Weights of a small transformer language model.
Size: 15 layers, width 704, 22 heads of 32 (11 for keys and values), MLP 2368 SwiGLU, vocabulary 16384, 109M parameters.
Training: a variant of Muon for these matrices, 12007 steps.
MLP neurons of a small language model. Each row is named by its layer, matrix (gate and up: input weights) and neuron, and shows model dimensions 0-127. Each number is 500 + 50 x the weight over its row's rms, rounded and kept within 0 to 999. Numbers have three digits each. A neuron's up and down rows have the sign that makes its largest values positive.
A block is one neuron, or neurons of one layer that tend to fire together. After each block is what it responds to, as a language model described it from the Wikipedia text at the highest values.

L4.gate1227:565589549498454598530508526455426466541418503445498532502448451613544491489485469389538455507510451513502460498544483550542483499507490486464459483452500462580457456492465567383457493484485426478499469495536521518471490501533484547495528457377521550481467417495472500358534571463494468417441494503523558494504462524514519437440573516407467536396491590482625463528443531500524505455454
L4.up1227:438511521513587459506442524586531549496549500558516413539494518482391487481490434466575514524448522495463497514569548481462583465491511504555458499502509544503451586510511559503447570487487356515492527538485364518399534533483502437508513527519508574486460501440490469566568483506439487518486455532511567558414524552521492528522449501461562478556556445480526499498445534536597534519521
Responds to: Noun-phrase determiners

L10.gate92:437461452618551442461476550513539547514567509492520599570490502526523564581567495477497528595513479411528543443515467435419421484494504464472470465522565482438452517547507535461551499570550367538651547533551526547569489473437536497446484540439473597514569478584581422634579483529416553501510494489450515466486476529432479527461536513468526468450484517550470537485520509529477491519467
L10.up92:477538467518494502503374486475523389500537528522444474570475396464530511505482580456499531452435480528453499475543481509456446466497424481536401424582515506457485424468430583410457486534459435508435489582519472527423497395487524530382531466450513506541496527392511440501596380562516497416398510501404433501455464405457467474461514540529491499556516507400563518445544448596519509465539
L10.gate223:476532551451493454449542521601592534511512479396595518504557614509510463543572399493461490521473503422477484493475587432513504466515507498536448471447530478506476457530503542407437533344398491468546455437483451397370554553444541536528414494580509455523491585663478494473447471490496433521452390498453435448462450473477539539434497495457520467459481466578410537565489448452501513463542
L10.up223:437476511585528385497519479457538504545509583547512389495508543529480473517609473493658450507480535463495516450513412445482519558530412612581397466454504479449465522533514475532447489484583506583497457502442520454443517583436497505421457452482522530490578488421571495489383523408570544504481524592477578481508554463439549532544528428573490474464596464445473467543557436383515498566582
L10.gate252:411496524511487568513509450454525554448488490398494440497542566531499453470542475450494537438496539595518600491443519521558566464504457583451538605494513523515583494561570484465579481386577447550498469432511534409417431548494527603502399471482566483524475459490543496547536564481573527518527417438473536537457469437557505527545479560452542575512444455533475491481452477550507525471470
L10.up252:638489488510507578470424464549499428555535448510474451536520454496608451530470529473512428478486621556577539518537546448547407520503544499466524474569591486486435558480444544424485465509495500544541445488443523419516528452439445514563523545535488487484428471502474506498444530508492551568493514498531529540510546512552480475430453345562443475513500397534449525436462406547464540534540
L10.gate266:430549395521554478541604510547500490504404357472589448566545527540465457574608442498467563465565512562479508497466413556560439572399519480492461472607595511472467534485464490510386428510489562546578440489464487500535549468479460591469466530553513544474522631553495514496498449593537473555552465561547480555540459619535442497579503587576489505500540519470377510470522487480510469520582
L10.up266:601434414534580457514495501517512552496523535546477586554443593584376469454449492585526587529496519516485481439470552450592396520443533510474500480466515493482474524468503525432436569418528433599570477623523506452575430474418433507516527365492397482455541553480473478533507473483489450557430514575430516542573455454533511482524482534548445470471458553541505414419552574525412410513466
L10.gate673:469463490451521427452554456479473502470494573474551502507433504551489468491510470369518433496474519414448533502492482383563581492559452522613437442475529558534429517526496458450506555506612414485570560530504567484513526413527549463529524499416405393459502455549531620562540494483587517543392502524550529384582504471487575493508519651545401561504508536490500492514546475508523484561603
L10.up673:498424510544529470502617510487566470563530490454450483441450464468489548502446459372584392419426483565504544560392470504392495456397548490491507435404570457537476425547498416447502521539619483498511447531495586486610490529411518507504469529362449467532564455424536495507511576509508530434513443515584457468504473478482463557598476466542478579393532530471578516469589495527498467515501
L10.gate802:546475553392489543524402385517545515550538519472428508513613488489556515453523487468503501482411457491518568430529534507552528530436493491538528555552472488523517539554487417425679501492466484511515503575445496553530539514423504569497418512442462479463541527556477578546421503567460554471450498513368490537496518422512532516429448464576520513384563471434481498467534446501490431490587
L10.up802:532495562497549499564583425534433475479498488428488379512468623596454474438569538441530509410485384565501484516549438565469555504495495536463493477457521507466560541512488475523550438529534520545403543540564503484459551529446391464535429445466430517583581456460515537502519482502531487602505537551592590495502473500527422514436510546469503459551522628543500514502481477466459480523551
L10.gate1257:485450481477448508528498524473494519485559484481452519540542372520531404482493478533460535501501482413547420522459504511480490519472483552489489478516472532551433454471451504568447456455412493504627433569430396490534439471515509507471471451494510586535416502508643464499507404450469544505498443474496456473452548405501540566421454531584440465470602444454501450516468582558602536560461
L10.up1257:507497590416456535515507553528402551487503527539535496531556541454577515404487473530572496446490464527555551575533511480500529553503430470495492535502523554465461363526553414458566449486468501544460477489533458555493440457487494426427348504546476477537454459628483488578437501539504536526496560550485583416481541426579411624447401563482494503503467416478445565487481551520482401517555
L10.gate1419:418490532464553534444507526441510570492474480540513633484572422509606498516517513551477487506481506549464503462429401459430485520453534413489437570588455507643456407483509456482448498507464569376496496447458537466440516436477500544541453447427427420494489532496420435485476406509439520445481497463558450373500514428574466596542461542532457471450560425475478565478367544521527392481510
L10.up1419:507525421520417507496345472539546527468435468455523515513422446443535445520579461495555444447534511412531461457447628463496469480434483617488463431423604459461557558526510541502594506428470441553476439483505499462595494528546487561391421444572477442555548397470526511517528490528505482516443512495548493492439519485515515490575480573543469436498353469511480530615501494519472557505504
Responds to: Sports statistics text

L10.gate50:538448501498522524546544509603449440479530407396520503505513432528457591501520527523473507488468431528499577530549535574413514477568522461507464482446453541509475542477427465431509559554572511471465417479470544521554525517565520451450487511535472517527547458480576411405568542503488480504489438516480544511436430476493490489474531545508591474533420455425478497573542371611526477513450
L10.up50:620563492601483414520431547610494466407454562499628546508540477513492496491438512353573527547553534528487556564504518457488501498470494414561480458515499491422555488489541458527543496530510576528480396514395446560452547458587518529471512502660438454430541451485462361437488476490427540475568521461505522458493465410486566520447456469467599507429457494437605474537487514506508511509507
L10.gate347:488430519537498503532536531646542516533513494427551488511509467444491501432458474540505525507480536447553557530587452564475506492449490514473494471424525431491514508474422483481490502540506490474338520453473536430412571475541544509498507490478460518506581470442488495472574493512458488440504539492519489515446442470472439544406530550443525506437551443512580454511445488526376631540558
L10.up347:528416464423517653537452560585513526443545519508574437510529480482475451479528487486480491535527511438581507499502522495476462531436506508445474546474479462539473532538398464533469573576442522502418445534552491379421539452494604470473492517470496417527521582493465485463602588543471469445473547473541545501483426501449487586530497486443554473513588462519469523420401490523520497475511
L10.gate1148:527483471584559438512520443599451423465568551572494430567550566537542536573554530516345557520506529492499524419538540466475496467427432477517420563508469505489519449551556482493481497549614480564537453461541503560512433507496494505530450523519543534475497503502518452582503600452502509529525470543437504542466485538576565526492511453413535560447494487352569513543515467488590611492433
L10.up1148:473483515495482514509518457582517408560539498509534425584469518524628492532519442551575511505484488477465551395527596480557442510523517453525553515541403451456526456509534526523575516580544562472456509424458516525477541449489510511442536500549495568473546523475561474441596505506379533524528463506532489557519493493473540493505495565517534531549489508485570609425493456508587507482559
L10.gate1239:451502542512524551503332442450508503467482375471496468585471579493514460532582528580542505532377562516499542465435500486441481467416481549493501522488573472498554519443468485530432502523546613505447511481489582495537498484522454538484447541534463438430451464503495479512473474599531554443542499547577591600524399513517522514432512450400487484442478410382494430417562494472509441563521
L10.up1239:519424502423496543385511563493512521512514503489439488544610472521482571536513541551499523515488485475376540438452572480537455401455563474502593599480577488496521527602464443474467498480542476497471563469375447496483483444457634564612565500459496420532501558576546424442486455559470544488581460551516510508499417546438411494476524421469474492556567494463572532464501519470560417453427
L10.gate1308:542483431465582560518480579487488522507428491490481490531497471517545424503443562423405446595439520533474536491505430525420479461469460395552538465604482463533459404459515437443412531525512441407516417499438435516496511507427354453590582456591554475466572464473505478457465525391496408561522479467541509588444422476538487485513450528485494574472542499483473493562422549538456513583398
L10.up1308:541514594443569510526466415605543452552574483448490464458573480560567501472568466450525474488555361415609456494534508522558581509562508482521574457456507497559505447572625446474501570538464517500505524444441505531442445512430444578441538504396478524524595499478547402466529501437500509546560509524518553453526508512512476428512495535511452373436503497448506541441440547405541457428439
L10.gate1810:411442447461549426415363543481471573453502462519502434545526473542533498495561568451512512534439495519581594488436549491446487508484588540458601398552499422494499487476553597467524540508461500478570471467480515534521495509591415563557436489464527458547519568454482527539477449538540599548523542551440510443494504449529504446456577454492456505459471430428424503468461533454573518454462
L10.up1810:547542496515563454530374510474566507455497493517396434553525428596472603578521583482490474531460470463489468471440534519472549456532564499555491422459536495531496383401553528484467505575508589445443499447472504516523480505461502538571555434577567435473419475575469588473498434512555483472520445496409552561468558497542549499454570358461479524421440490422531544445480562478466520526443
L10.gate1915:484490568459455485573459530635493538497568511578521495531569557514455542511524553453514488503519456451433479482514482564461540492509531543496500566564492493500567513442469509515470540464468518460473529484456502465453588554451531475545509437508487480544473624445540540534518554471493500437590475420487474501483482555513471520478454489500607442403428514477541481431508535571495453544496
L10.up1915:490485483532428491578435472576517453430518485468537478474597493468566540512443481441497494518444536390513509575505570557485507544428526425416582526371521487538563448357425570497420669527549521528437577492474453476412525449529436473493533504521530476538468636545509569527571605472489507420571532421471549561443487457509515537400484481451574516466559581509491472478550493534481548470501
L10.gate1991:599465559513565507555487447498517539568506583454478501555434527553541569529507507426450547499496518516503506472473526503495566529525549468498468456414494507469502585513506409518466529560532429550552541444388607460585485461531532520504527394535431465578476489548474549472504524563527541470482549471457513549518534581552437475553541386461484454471505465428561457538519541470529450531499
L10.up1991:540497539553553550509509478432502513531552498422476500474470449498553529592496524361462495460433499461490514428513544541558615491480433468476525442534516503504520532429584503517503487501494524427450451491525595519491493473464547494480522490449502445536566495422453568491444419501497515526519562567499575607538469547533559349557528486473460441460507497509479466528395493492515499444472
Responds to: End of fronted adverbials

L4.gate2034:547485539546391513554545529393436472497474404509456469519473489501479551617557518475518557576468449496491518517549515445404503525503467506532502491469425561619534404451468571494455486427456378572520499448476570502530486495493600442499381459495480546493468440451483509545511464476496490523453553516509490507560524512485511486494471434500444477455459564517428469367512523473496431439533
L4.up2034:520549468378497533540489526389505472620432405514458465541453473574554410450544438567443452601492645590482531428502451518543472574543471695562459377529436516575528480480551597520459495516537515495533453473530485584470492503444476510457452497405536453406437575448567447442559408451475537542511477523482494495524475461558531627610483505549461515441386460478498498536457501469512537529541
Responds to: Sports statistic nouns

L7.gate221:518370566450439534520628537517557540460553433514476480552535513484504488508472502543500528506504473483418498495385566545501407468361434584500496549422520478545432539507458462440534529480542446508411509551487485532389459588501553460481569570481505569528518494523530560470561576511504488506471491526558555501441586565633369487503460399489500508521507406543461586537414503566509403530464
L7.up221:466529499604433485455530476438418514538541509452536548580445413441435486540548487457467522512465564525457530486444481441464484479451390461405517526456474541485507530554497498464545480542452481521450495510489473568435398477466472489425513484455458515447457492413466486534418484505456585518437466530622600538558528505543536541517609515437547503475473464502398491415499488551554488451426
L7.gate446:475477571538590467555584603506478467489491526469482450485435528547554511590481459544537410472478626511508386517519462446495460455492480565496437479471411459567512496524581546502454524468535443510480526526521515541478547427414473487477606470524597596383492512546489477524513541473510521617630473608515418504445529482543424517506563546471510557461505492513484482393479565496493485483414
L7.up446:477478396620519504512631465542470436458532446528605483401464457558448443444502481504476577525532468555426557581499493477541486466406529493440506423500538544486543480497506447504502527484499516427457456504530552545532451525499498471367558481403381540565544485485506510525530496548510479427491441508496491564438462441465539472502504500500460523495475446498510463484571475524409564590505
L7.gate763:584563452572396504460462600539519505438439553480475479542478419497507597469525501433464421492453522510529465554546501556580501455475543560538499487398415494489429499573428452476550531541498568550508450462590507445475511460512419503506544586518406507491580467478459585465499511455443517577448472541501596504536475484480496534573468569523446483536544426498533532393489517491457481529429
L7.up763:459498457557465475505568544490464499568531428445519442480515586462502481564562494460506558490526519460570595463544427545476521485484464537527464410478543472565536458498549502493473596584439449466486528450517492509470528474469446494457595533458572534496553542433503418519543515589472496481471464498544520630456492430491490587542452505537430475528470512486513532481548412555506578442427
L7.gate878:525539458495513589475553547449398428491479537437433500454500358427510569419532532539449505392518584537557554432455504420550497472397549504490495511498431516452555506530441488526522502503500455577388531416532530512497563493489440537430501475435521541528491481553433657556503510487459465527542509478565530593460543535473485469465494494549412488506508487458535500472460577527462531478455
L7.up878:472466427559460553450512505492508476454476416535567467463465526535506429508496481516481566518492564493502526488505446480560457554441533596412550436541501568491530527466568484465415559472485562521427495442569469446506535576463464452518473490464420535597446505583521567511517523561474486505522500579554569560576563418499518617470562536481481532514487492522518493583499486483496565593556
L7.gate1543:407475518457494481544522439461485483459597417421498529427513449525402463542443489472496464622529487574560487406509498481521557482489549495474594524549528484572534548464514444454596573520444604558472586552409510441552465564550521502448531475472560407491474492549658463476485508577489483518491439497464499528423484553502550558595475460483493487456448475471492467500410466478524481458444
L7.up1543:361523498509539502621468453500409524512586461530492567464508468587500433524536569522478632558510470514528504485592450510470517513508471518442490487515487525445576469602409524423469421493383512502470553554579501558449487496554516515394505557471480498552492534523493486423481464495518458472483569480466509513498411538405562526387575558491524455551502503504469594534508534531488433481468
L7.gate1593:484521576572525549516473562512506481488523475384461473530480411546499431469451526559453559457471517523484528445476615542489523537497501636390454450446488538536522498556471611487468463462456467467448465355570494562518560396488491516452524487505471429496472471599485525456570482576505471563470465608546473550556468476534541444415559565478477511497484494516485612485577540582473512549589
L7.up1593:527404491582553457478528525526538493448502517498501611547515507431487424453420473579455378462526540471526633477525540547458542452552479485487450497497457435548514520407454470529548475468545516454444464489447510453536549466514496489502508476473419425542549494492483449468616518473430511516504485512544569473461501388432453460521512530555521418510494459491514462474499498496484490496509
L7.gate2288:522544538464462530561536521505450476488514541475518585500573361532469463367587539483523588518414560549519508480477490557491503546415506536594610516462458532586496505466546469464507468466477491512540491451516495457364447473548542510416523527467570470427493496559500462507539497508384448557478435467478580439532436535506447510482497453629489570474435480496562580553455408487498518557540
L7.up2288:426499622584471523473528448528518499453584502527528534449413456469623484560571515495567481500480505482486531466436551436527416528441502529473467537544589595500600375510478494462606466409479536568480414549552522465592541522539505421556516558558534516473513516463464541547531488530406573517588552447495413526509430453535523498434644513428532526614472479607518535593584516506455506555560
L7.gate2359:524467476557467499476435461553437568572570438471502500485474493595517498576499467445506468518507497463449527443486591516587481426483552485380489442492465498495473514456503449434510541523556524526457489477474527565510462497606500527497520380466432494470535490596585503580516454438541463595599498507545595544523474527514517476523483457520507544479476472460557577517415616526444437485433
L7.up2359:489492605484459559534542481555446498493486537574530456537506446452528566462489479524485497471539517436465605490531515517514553426394527473452500388484527488543436492511460449494414544550526520503436467552527592466531478432548575493465514499467477581506461471524505504451560589424507581630525566431549499568536414505380463511531516562421504483540545525541474411532525500558483510565519
Responds to: Comma after sentence opener

L4.gate872:515457542519585451468406533544486512536545490488476439586564560404484493575437484478541517482585410524497454508440471527446538442561415482420533575516501521535550432452528572527474598433541463608449450518522552516487487476505557464494507463477521522484468494490546529515477448562439469477481392560486470500479514442507528538524456514563504441554405534398510461544585515455635355508447
L4.up872:457403568617500468523498465602480461566522484553547478553541555384425569494450493430515458584586431525398578472453476474471434540559481516514490429661579452566489461517422506500546508409643460587472436508503470563477443377397498555431570490464492486492495480566493503470641410530411505418538537542555472495555519446552454479449540446535397528540392567435506570504539479464451469472471
Responds to: Time-reference phrase endings